config.yaml
hidden_act: "tanh_gelu"
norm_place: "pre"
positions: "rope"
rope_fraction: 1.0
attn_scale: 0.125
init_std_qkv: 0.0267
init_std_down: 0.0133
optimizer: "muon_variant"
weight_decay: 0.14
schedule: "wsd"
doc_mask: true
MLP neurons of a small language model. Each row is named by its layer, matrix (down: output weights) and neuron, and shows model dimensions 128-255. Each number is 500 + 50 x the weight over its row's rms, rounded and kept within 0 to 999. Numbers have three digits each.
A block is one neuron, or neurons of one layer that tend to fire together. Before each block is what it responds to, as a language model described it from the Wikipedia text at the highest values.

Description: Paragraph and section breaks. Fires on paragraph-ending breaks (period plus blank line, or blank line after tables/lists) before new sections, and on joining "and"/"or".
L9.down49:417519527500601548505478481462452443510513494534562389438487512470503423473536537563486465474541504405531569476498537409550488438427432502568558387430551438566542359576495574529423461506603517443512504502550469624585507617555470492588508509593507496599481493469557551502462581396495526416482498543439521512493426427491477512524556476572491463497502523483471553503406576479577485575496
L9.down152:443474476522486491495454503523600558508541481423562401453467519555530432516515533559487548494491503596454522391509447471545613515437373563511539523541475468505396474471507535417471392512565593479439465474502405489511397583581530439514542496446532402482586469507469564463454475452511490501540570428520471437501511571568502616437508534423448487523492466402461543561497508490549485530524
L9.down210:546491500534489445546468529550486460465468491527615479467554579571527514493469452486576533500500461606500547385555525447552628541513528446516544494484496399528494533442493473514509516390461549486587544570488526521469509627591482533464478464436528461487518428490488531487484633491490566464457472438522434548450494419523644553536409515450460525568465528440500498470486498491489525503520
L9.down441:484403582499563446486504543414505521511503505406749472573467555474526403518495481523501536528526517611506365417604546476522440622459448503558503536538613544530511583477495538460509389509445471518523499456469504522499467506541482506548434547523400394455489547487573453541484450421571551452489591599529523478512527480497446551451480537503521451486475461446473463523534565506539547467443
L9.down463:495624493638418449459579540541459507453495400521475479472529459421570535470495504501556445477457564571518489517501475450493456527424492511553556493520530405464464508526537506466503543583509500509540467541518443450526568457557501554543579454498484489431492396473513553524520551652434508499392472469484489526514538423475478391608547445513613515513532461532425548532486518524527586550603
L9.down473:459629498421489521506511567398460449568465487533646452480454508413549451512427351518574474491488592535537397551484525467525540420509518525467516538560580587562518509512500522460581469543463468526471506526525523478541483471503548554561562553493463522427583533588460566479517504430471512546581498553521481493472459531487523528522523426476636504526478571501540433527512430406472503481456
L9.down560:553535506506429545512460536410484515566527477509456536518463456454570534527486529448467535512516478493419502481434571486453445523524488412542587543478506467572416493463484546522495470548545526464476522498493485513520546504610524522492654544485422526438465509506493559525467506476388466514514548563492490517604494429475431724578417393402478465481534527444477500436377535565544578518508
L9.down568:532513473562529510501456467529445467496575443460786550477495542483558422437512414520541515462491510533470446466588541568497497548516418470486525517541533460510490489498564420515510504526508498555527496515460528565503436424533453521503521481444576456524469431447531495520526420455484525478509523529448513493468530520408461667507503531475515442555416610469535429551454530494496550422554
L9.down571:551478415558457533523502487464517452500426497541603497563486531531495491444488377544527540462491453523521510473465472381501494496419488503516510450436524486561523489477535653560510494412600542489433532479506497518511503527631478605455476413445486485515472531436406471561524505463508551415570534501497620552540464455528516560510524494490468431477549488472510518545546460485420505458525
L9.down770:619545496455501492471481490519491531527538422580600410454430462522523537472620550570598563610480458578499530518494435501465478531523446491569429513495507575456502509483426464505458456474502510468521510556542488539520464520516467474432465497483475411476479604446485581534498413515507580573433562521561477454485521422500451577588511563480582509548486521520513451468541435481508628507581
L9.down784:543492432505533528506572497529491507489578454486604499467463438467469483509459505506435522385604473563540471490514442502455534448500426497566593530611441472476463529575486468466463403588502528553507609579524483469424483516500447489482492465527440469392501496528503446447457474440511514528535447531583493453480499457531450677449424516494515462605497519543512507533451431571508537562497
L9.down840:475510571473474436474553565514486456520500490428644512492405461470530547500546495493526564447502575585442451456493419504442448506551456515537539591443481461488485581453547511480462536551425469586582448458574520573379531424568455563470477561489473486436562535534512527527442451462529481388509557487448505548468521398369454559468426516499466528446443522458523478525488480507538470520543
L9.down885:428505562531497545455541449541543495471531454442563479479420527492554485573441519476493445459534429528438454508539317451590597558507486545395490553456457545533441459570445469438520562432483476532523480474525492541507533507584456405435519524519413478536490606523463553629463569538503594437455559467530506610467539391625489607586549575481603490513508474459566517514484558534497535521623
L9.down898:474523479557360443463523531546449493461497523507646466482488527460438467468499514484517457429557504463486508440592524477526523463557513668453471522468376535523430534488476603574547463499506544500560554482436541485498499580464530586550587490560447517566528540403510464521484471573513508543513473496498512487490513481549548520599483428500667611541450499510548510498455479465465462622504
L9.down930:486488476428454532480489528447458497475546497425535485500523469467501477492418546436502519457522561527434498452475426540501464506527470551478517542510515437445463486464479414557473392467437474495545394427530534504479524540553553568544549489487446444451514537517569443577656591527416504429488513630466504518478555466582490522503457518491513573541436450427520477536494455474471618504540
L9.down961:534467462450476540410541611532477479454464463580705508610510586536504477451428513529545504518497524533396491565453447550465496541552436458491440477476510481539426496551510447463433481488458450496489498477547481533493452539480525512456516509518532437578500394452581492489504496482487469467481472446539448569546573545435555441566571616495508437478502585511509494512514460405470526508471

Description: "an" word fragment. The letters "an" as the article or inside words like any, many, another, animator, plus other mid-word pieces (du-ut-ies, ra-is-ed).
L9.down6:511466599491436519407468418537531514455473458515479503486513471514506497510528589563453568520507521501451499503397504523377492467575444543496563531624506476490436553550480527355453475477559528436463470482488529455587441536438375457522578516492511424500553552620533476538390472500495436456485525569551487543469474468519500532568514491545579530474551548513453523448484479500570538517410
L9.down40:520464472508537459471446589502479490565546538504512354492376338410505446594407537538539504506539402450558497431525548503456516441595544520484553550452525538471532478414553467447472496497490508508552464563516500491515476584444465488565462441544477542514482445486551444543563441553520518527451499432544443420458500451406490597433439546478512501477547476487440519620463498457540526509503
L9.down46:458503546618503471459420448523552517527475481448542542549487588467502418455470464444479421503544588532402620453492460481454489436544538547541464619509493461516441490584483449485480481436535473488559437537382499555594527468579519505474455490532508527461422535561564557485455577489533448452468488448465556529525496507562457447423547481457520500513608552500488504534426554472444463516565
L9.down83:578557428500579482536533520573483486466468524580553494481431539497530497580484487453551502513514439563511589497501362475569569501583440525621435520470532540470500469454521494507466449607605518496424391578514461426438401496499461459506470497479577506483537507517547361580553504395417447467479537540522584483519487471468488527371431483436477519458456496467490533473523465482563457518497
L9.down141:471579512487589459428425431419664488479536491601625459507417526481440464440501479582528493512501422491422488457496526457397442459536496468377463506466481465537529449509481506512490588435509388496502563531575480483560587573465548540505479510426498458572580490501521477461527473505465473442457500434539514557395496508470567525460438432528518535497434520533500521526605456393468636496496
L9.down306:455523470532527425529506586411471507418493534479518479466546494450465395596429557352504437493545464504414530511483381472414483487526560586526490502429439529399502470522579538478423502528493418501551541512463572461501409540461601442474501483417558510524508455522475490454543569468463537437411496511476559480553520426499544536508479484400472476585417473598520499439429511447374441483458
L9.down371:545472456522503504472448559480519567462489507527447527475528457520509494519535590587467506496462410473528527484520485496461479597527490446538482595498462473508502491525539605407445480545531492530557558542476413441517457472493430399496428563538421431508422477570513526565417506488585432483493455574512494525555511443503539533540426489478553547552408474411499576338506491530401476434486
L9.down416:597418452492548555437487488411569558452559529472385553492475503476489466568456409489505525474423508591576592525468544517467579540502491502470473545425524560594504520518522467521446401516460491504436561515524454464650493448588477484476468633529508432352458490460566500484465472532418498435477484554450580449417534520514508499594541491506435505581461444500475567382568565525519500464627
L9.down435:554507537514560410557491566523583540515506490512482505499534547532465443508594493499504433404423412562445566573593457496414519531509486566469511502524336458415546466444531543515495500382565400501490460508577535476573486480502459476539445504482397525505585411429539416520509484575539440497454431431534516502539493531534488550443512511561508465504466527506449584492541454502555523466467
L9.down547:489557487451460540417442545484406470492531495481525546486515468461485510584461603505564587435466550473408615485529509456465566532524480537451626469442498475529509479503450534426450444514599475505548442587476570503600585505486525472586434424420566525580508479576540391534422454534514425564513468519485502492585571567490425570523503458501498490441590564510613566459465489429490500601441
L9.down561:463554570465542605507511451438497540479571501596594463439598504528540521540562496564476460460452486466491536449523495484524422493544489462442500488491507490389534479542514472481390546510544491551539439435607541557490522615508493469530558502587511476560421472547581482495480559541451466458505460467518477456635514455570559406500434450513514425496587446566432503519496553494480551456496
L9.down656:472509504467541514488504547480528471538489449462497554514552507501543542440450505533551478560537559476516559481521465543413542544472473512399493520491462486568467508421596553614517535572436549428570503473559539480604406503548474542461442517435503460483465479562449495512489413415514491457460599590442527496448503489417409555467484435454460456520459485504392482604502503520429560494581
L9.down728:508500518527401473480468458467539502553578563486490580542415539543470435507523557576502486516483468442531480612454531487452523577431520485478521426447422509591520582491479469510461460450534503425526570539529529448598569463539475490486498481446500506535509446489501491503535564554364499469540461467422445488541476527468481595422512510379546445454533488470533571523536471474506497492445
L9.down839:476585438502516466510560474441471479535513565522538547407530489472464390461578485507439491456508442560549598471607498523476493517464514452394487383595425423459527447512474532446492451601488529468573518473519561457509535527382556422526534580452427469511503489452497445458485541560463565559479451541497534466496588449477427366506383437428509526502430496479523478612438539509515542582555
L9.down897:489493546471586483492499534477494549442541576450552457532542456578488439489499583530644551451548439575529488510486514470552491482470439477455577498592375465561403517466431465579571511524452496536517519476490531469517573435527485506547531523486458495479561587496467548471546513492530512448441503603476587478534556402458453490506580459451502559487429474361479459539449490441400463509467
L9.down902:525606516401463506548548480594484516417525444565482515465540515585478547470488450514371549565423555520517560550438551484512574502457582545468491468451554457499519549480449460511484503463475498482493517508523474438555544491583485527562469508457425522429431443452560517525470540537504491519492537451521486548425470566545545447524457448537460399509478488506576475495412516514527481499563

Description: Determiner and number completions. Fires on the last piece of a determiner, possessive or number word, such as sever-al, som-e, f-our, on-e, and on his/her/their.
L3.down48:520485520514480476491469532499556563521485540501518511458560521497558499462562554592586573533466503502617432507610591496454481497461469530470500473549540516487584520526530497480466508530560499508545492495462546477497437517398458509409587502570495513599480509496485583325552412552552491538523468536430471444392542449415498442423428437552523452538533471538434513429499556558468543498427
L3.down813:505520492425493555395546454497445483576505405487622476496472576483420518521538531498519516545626465527499551520511458537538438593576491496483510483543505529488512516483552489456561482495522471513512495585449456515528449501570599488506488519466446418514577510594458450512571400532532523525524503569416493541366522420499479439571534508446520460483520425507489470512528463564514521602601
L3.down861:485538539509437444467516448428522566581516467586543482533464473595457519508471532554638472528536421433497502525578504464457466557635443584428556498457506554529459557515495485499569445470471451553431503520493544454497499473537483481532550477494499509412596441468553480545470457500478554585490517384520484561461532520574562450529447584489516552571525449505492403430443457493488531531520
L3.down982:519533460491505496501527411549455533482494480556506524513481515486495482479583471565507458493504582450574519546466467456472477462514590552458517434515599502532453462478435528509448492619540627548496433562539477496396534475600555532558479473485527422461539523564479519389503411515503529394477418478499450532530502525537478439621565483623534585581456498472518459501513495492549508630541

Description: List-separating commas. Commas after a non-first item in an enumeration, often just before the final "and", as in frogs, tadpoles, salamanders, small fish, and; also thousands commas in numbers like 10,000.
L5.down443:456446478464400493582492548493460565491505481498533466447524463435483566500520537528420417422508551546476534518530513495435623595432562432586441530545452515487498441415531460521483515458487580545418583501592457473471526519523411555448426536520572455499543511502487476493520525415396422448507530512487516494467529538585550376455486462436469573568423413485458473569445535499491354422521

Description: Possessive determiners, split words. Possessive words like his, my, their, its and species', often as the second piece of a split word (M|y, H|is, the|ir), plus second pieces of names after M (M|acDonald, Ma|xentius).
L3.down126:472557543440510387533497493487552436490539476443505534496482465519405483459493482533442417474458465542537540525466468430540467483496464510446453525409496497494510521487595508515444489478565556525455569512526586513530537546486487553534496498497589545487556459550515448545414479522457484458616594474473533500516533420590450555592499426426444534369515508462455455497464437482589524630545
L3.down451:461492533521440496428392515453553526580521434504609495507462539501506476511448609492502524431517518450445479498559545527519544490548495593469511559546450480587476491528451518595515487524562521509528567501396588474450522420530399537608533536479508452422547506535452475527495362508613559448549503480484555506614480465534494439528531550482431510539498492450459554476509557515537406503497
L3.down572:467541459493490487560517452466475501513594477596554522595499435567439556477424487564466446496595537519464585550587367442435442441487499506497471567553441439507454567498456498502534521450532530507491570462453555502508505501595490398484496525464581473461446509495539615569566508461549441487495484470547500491498559459574581459466455401459506368430482531434555496485517479504527485529540
L3.down856:538575500439491453528533494489527456490471578576520531493522626462455376542495476489464482535459566454539528494457495509509523485508480412478545583433509529585492541462460471648420527466468546418518468471493580469502562548493564520504476474485516475448498419482575404495596521476375580570544523470552516526619506513488467562584597492450439544549443516498480535506616441538491536499576

Description: Word-initial space token. Leading space before a word that is split into pieces, typically after the, and, a, to, as in and unsuccessful, the elderly, to 30,000.
L9.down126:531475535492568495492336485536460536499542510531499473487530471537485408502509511514532473420441431405611536509473549533533529464444494546456466516431484412570474401524531435539430487563547460430425526449431499570452567460478464616518522500445444511522520532586465497497490475405539502554467531548524504401596553456498340573491412510441519479482456615522509502539489541499555530536466
L9.down178:538520560597477541534484491370449546529493492407422532432493564493523417560538450394514531421466407470582519525546522491449580471471435556560476534535534532552466509524484412485437469521550447511540510600575496465438544525501487570486533510507474478548428486545557513585486511440542511561575461480561501465509446482505458481494528512475459535523529431479523498494495512594476573482564
L9.down215:552472484541466595512437562449521558473467496616456510518531440540590423472474596474468445522582512509476617431527467512499585470468453539530524512469481636464555521553525476468476432537500357512448361528495532484641505459507381531494485508488442559455457478538484448537539446500348519489489485515523567628464501486527393539475486536459514457474510554442392491550564534466529572491496
L9.down216:400547579490470373439571545453535469481526527504492558586481458439554491506515503465508481426498573491501481538489523487501485490531498442524503490434521441596515540538570505480468454415564513484513527491510482444518581604412482464404552555378454521459538512456528480547426418505650523389525620553574469603445535447481462502511458488420491478514556472442427518601566466482500462531467
L9.down236:423503444494562506472471576463472483464510439552484453539476491494450522558503373501391477462511490516597522488549386396517563502514465550420455399471456463429484594420540511474477455536544453509578410461494485493439499381479445495555561522548449439564485505518508434410460479477484517479434441556561493455556495462467482605500512466438564415546573531550486486538517499543572533473640
L9.down283:455522496469495513445536470525540472473535548518474494468461545355540577517489485496521531436553495475525519437456496496484510483488521534593422491507549416550506539516448410590427568501480547562477562441494560489527541504591504576406481555548436533547458490460551568575480485542668532495503543452505422539553479525494566371515521534441495500581509368470493505491538544373531485503574
L9.down298:497503463455490519446477434467434499518467457541574465520465524545404462382539455554533432461433446510456611455437464486535467538460459421552555547495527511520496447645451503562472525471549487568437516489560565535519498519413546442556518562520468426479484465460564481457357419483524506462459545483466501485480505536560506547466482467507490509425515430449464417457533491528584503514541
L9.down340:502460433502429473471498600511427487468433481430592499520451509396540442466507559541484441515533446564438492510518513507480558442553455446562478515543478451433444468470461463526582446557548424587600510473489545469456449515517516498552535562515525545542519578553477525425475528340455532586462531503484520481536529513399447599526507409407470476482511522488441530497544550522582508626525
L9.down341:476463522575665517572474523487531481461513601501516501467565563518563449543458467521467547548452527552597521506526499449473434427582462586486530447553524488447459557537490488553546527485602475409442478435550462501525445515526522524482417471561516510515516409555467525495516518455516514514594461438488474585519477497458544592521535502525408417504577467484463499568474501537461567446467
L9.down600:456540368564532508510512526479570581442445526458507471513458570547426463571534563530550493458472454476529564516539495473550437541469391479506471458516477488462496467484542513514582497541525564474529463485545523514440481520548510502596435500498536496444562419519578509591499546466510537488515604468444512573525516518533544476449519531481449501405519571497426512462565468543485516468498
L9.down611:474523442500546566458557536463474505654535469445396563444509450445428472541585510461548542523406461508512524478366512439513469530464419506463571533527539464537525548525513524531489502520533493519584458474434523567512530421469494534575423527519438491474475515665406489536448471462501443569458497452417489425492550435425542623608483453521555533491468496583562511480526418473527562447487
L9.down638:412528492557502525475547484448416527393486509474445474577458538566550508511475568460472539463510579481524535462547598489515515479493484531515550613429523529504432558545452510534505459577487466532495453543517460528473539534597470420400516564516460557542564518525440558530569491450496445542422531457464422462526517507549484649486513479374505389524510423519542555531479513563449481532531
L9.down672:469460503475557491589400495490572534526528509507505476631555514397488462530534490391518513411470469486414450383395477475509569438537466504489483491563501463535502473537472491427555456462481478591491453512413510473537555623428503472507590475466505572566514456525543585445629492495464500448601405522484558505580430416497588581497550438502473492484591505501462470418512522499487448458449
L9.down675:528520469558476493466493444523495528487413532466432501519520542609439525530452533488491437515522508552525630473503468458502587493576553540587560458432421487538561409573594428481592515546602521542563469528468551424488480441545572487464439502529514481545503413518489555532481521506574534572498477579519485504573458535550450556473498504552493405526532491471490537522435541542533483496480
L9.down730:598507554510514505478530452475542503505528495464613477511429520488433542523505425485475574422532437506528491485482489495490553494573586447497456439533537429441448514518411448495612459497526407540585487499521474476560488606502470498504577497523461486571603499476488536533517485549469542433586553514551428523523499478509461612501454582440455489474487533523464491481618540455477451521614
L9.down868:589472497456476475543562489556576486562564549530510349489488441468439508536474480562503452492437575503589565551514488517432468514441636454516561470610510479574492536410597555488556512498480519444443503473483460479474448529526466479559418556518564558497572535502541455444482556521499438541500500517534491477571425465477503680482547449473518491455508555381594522554546519472467431405450

Description: Clause-boundary commas and word endings. Commas after a completed clause or noun phrase (numerous, missing, Europe), plus final pieces completing short words such as thei-r, thos-e, sever-al.
L9.down63:502500539480496484530473433503503478523538498427571485439354524556441433455496536414494482502477495571441555432505579502508561516527529561548421544476384545492507530489509506454495441545511485449428488513447499589460492473444468532466536457501452493509550429605432429467513553375451487421531476575506567499477535557526523424557555454518457497504523545492510490365526542362480381461386
L9.down96:482561546449515522488504542481412547504526515530456493513551441428517526383485505405461422496551550511507580481517461468517444506532483435505571468594463479389522522480522393473581392464516497534464530500548609418513499589482548567500639497390486523493486478564423533414564534501442429491510421543528501630533555460416534559495592520504523502521519477461513503550433450500484547462527
L9.down105:462496522434478515504484562453416541506448543478621482457444448515559509463502529496435449415467548466457558481537488476532473590432530413538459613460514474447496554501582508484530500538508564536535514439468534476415382513615420514486448487516576504422456475623444496419453487501473433440517519410536462498553575453524420426469581469483447569474567580476641446493578456526508515601444
L9.down202:485543494458464507593527471583499482489506508535288497520449471470552440553568484445542417369548564507504535483522534508601556597467475475584499526526506432545429461491424491465448402502555426512496441413528528503605524559520457450558514502592541570461517508489526619464479542480544563516505482485536471528525454424483478477596400522519559529473491525417467521474466498509483447549505
L9.down212:536450537603481602499521511554433488530458407491529481458492466492508557485468498414520584460483522465515527576476457557517477527551471578504458570565469512513611501541495586528535519455523461531464490493558387541376481442508523404478506456431582468453562469547584531522454563524498527554463447468512414462500468535539480437525503510549443642522342512546490529469526456567477521508518
L9.down300:474576498445503486482476421490367530428459534420438542518523466492580490533450558516503463512599535585449517531537465439432461441468583552569494371473543497433572555485471488545537555585606521413509527576477446428430492486525508526488550569473520347543516409545495459482551525583564442471450428410488403559480528510538540438459523521447481417519481486510510491465509547479487480536575
L9.down361:462429542463551426490479479473460502613537570514409499427429476453459514495530593410472503594460485518524464525435561526606568549473537499543552469570484604456488488558445547485428497581557450425469529501611576564519502487453528547527400439496505492405452501504482572374502505465473557458512635496521492523461549542430467454517541518563539564402504534509497491464499509523543484587632
L9.down397:479461435511518559427533469476479484517585519527608519476508493559550494497449489525388547516549457414445472512345505456457433482462402610499395445479550533584469536593475404481515510521469453540521504540526508589572501366564503368450542529556499519519546513455467506523502593511462519488508596488574427472517479499448543525479519493541482581477423563478552470518487471519458577479528
L9.down405:496438396535493558529467529494336436427528531478610513500538501563508468525565490486444571456568444480489511491554572506513464508593571503480569562421542524519535569503479550495464517493508474489520532467508536550423464535529483543469505512524467543482506461508560524609426483465394510495557500537557593452483492524481543381503453527455497529432472585465437401520499473556508417492473
L9.down508:582522414414425590492478481476276477462539527442566550456454481534482517504468521538569537599508536523531419537440449509504484574395462552413514487551484493590443505543517513476459514587548475486448390499532538511591515595559566554529437450430509490546458476490476485565465437507500497491505483539599534548507451458606430489475512506496500520469468532506519540444531403540493489529510
L9.down542:468556553484440478502538547487521466442589486453451427475536550512565449370489472526505468453553547507404459417546569492465579567513552477480403542504494497423534461471445554487483425498518593448602502513479435471473500492481571428457493527529487489436534485438506504564466466430565469521464600461510428482520472529523506433531466549480505437392487517480559531519373541439440461504472
L9.down706:446500532459455532506535568526417598390514526442520511510507531476497413471465477556486480505444460478578475446496555449578536529476406464512496466569353463548435457349478501527437422421490468490540416420453421469578430516497590487464527527464598492473462491489499517411466478539465564488512507501568542416509474501528457453537580468581454599527500491563496448488503544480534466602445
L9.down709:506454513526478622488567549481483524508511451477568542476425505566478426458494460477555433520555446573590512491563468423530487417535479494479458381655561526449405478387563439484493538458433550557474456499435494526519476520484424538452534541451434537555462460468421534427520501471539458466558540510503594568475597565476482488477590464478480520451531468449505586424475518464481544439538
L9.down759:546473472499509539468443453476429518519568537589531568456400569508479433555426546501462492477573485540453448435497580496533575555588496500435450557635469543520466547487474451464495523440554455560393510539547531524471409548590487493500531434471520494477542377541559398458482546415502510530524510429468583553498517421463543474485402524451522480441499524495407468474406484473503535555557
L9.down841:465466493513485436391481466467434447475504463471554545521468469399444469469506579550406456465527490489438594474476490607526519499538436517537505506541495456489439476527465532556430487469454509489471554444498525483435436509466507537414512527405429496463462476577627513392508451476493424456501448466480537434520466547458481418527505427452526458501524434507473477467503533544538507492450
L9.down870:581449387482501495415454482521366464455442481395630456517498478472485610576463511533501382479459439479440469434533476440540456518484515552484487509488535503514475533603518467550558552536463471514572473479543532480455451420456491400444481486475490433513546567453499472486519538505579500491542515567527467489522489484530454491444559463454507467520488452467588370472394495506451493438436

Description: Mid-word fragment continuation. Fires on subword pieces in the middle of common words, strongest on the n in French, also trans, wid-el-y, stat-ist-ics, and closing === or | markup.
L3.down12:545491553447636474553425432486501501500504474488501407474605428464473490366464464473482479500552476501549587525506525505490435484554422475601466537446392543549465501521487476447436543551556564593476493414462599472460441480482465367468508410444508447527531441494522527523574528569462538464535526523376439508475561521527605494437450500585562556464493508507426523392450523515490491504482
L3.down167:468375542452449553586442493459473478428423514520498526493401506509461558510525535542515486448514364387501478480485388506510469491600630547497564445538492562493537493394559502504435479556539468497546466530500533496587455541492470449471473558500531551429459437534517538588588421516480558506488501468512379429435587549480456536479485489478465481420535539491462448461495530463542378458407
L3.down693:436456550506431492487429569483500538457541489427506481440533492612553481532451543482452453557528500455577596440425496553572471519522468576528529552451386570415558484578473505570449497555413524555412499466480470515467625492463452497475487456578480426504532492433499468565486423501437536467444497576551529497424533565488455454488453454461507475456544568382561483499439441505476430529375
L3.down857:523483569503397463551417573493543501501407519553494495387560574587558502500488536495466439572504501476602457471495550527467547488446588461614606549486501600534465458593513503539515499425589502511537509508439510467571552460504470503564465510490466507558474549472502520444465518476472450510509397418517485482458505492534565449428511583516583489383532447500533517555559503492348405475525

Description: Odd word-fragment tokens. Short fragments from words split unusually, such as rev-e-aled, di-ed, ed-itor, w-r-itten, plus bare space tokens before words like her or unable.
L5.down52:472469462462525578525528552527501460610455524499410509569533554557403430483564419540438472527487448581520532441451575481550502575509473551496478569540509503382500428556411499557423480534412389452533549591479413460517470551598505476552482519555436494501408389576592548479573523544429537524510511539577492496413552483512474505531460434409490432486543507448455447531519433544621478531496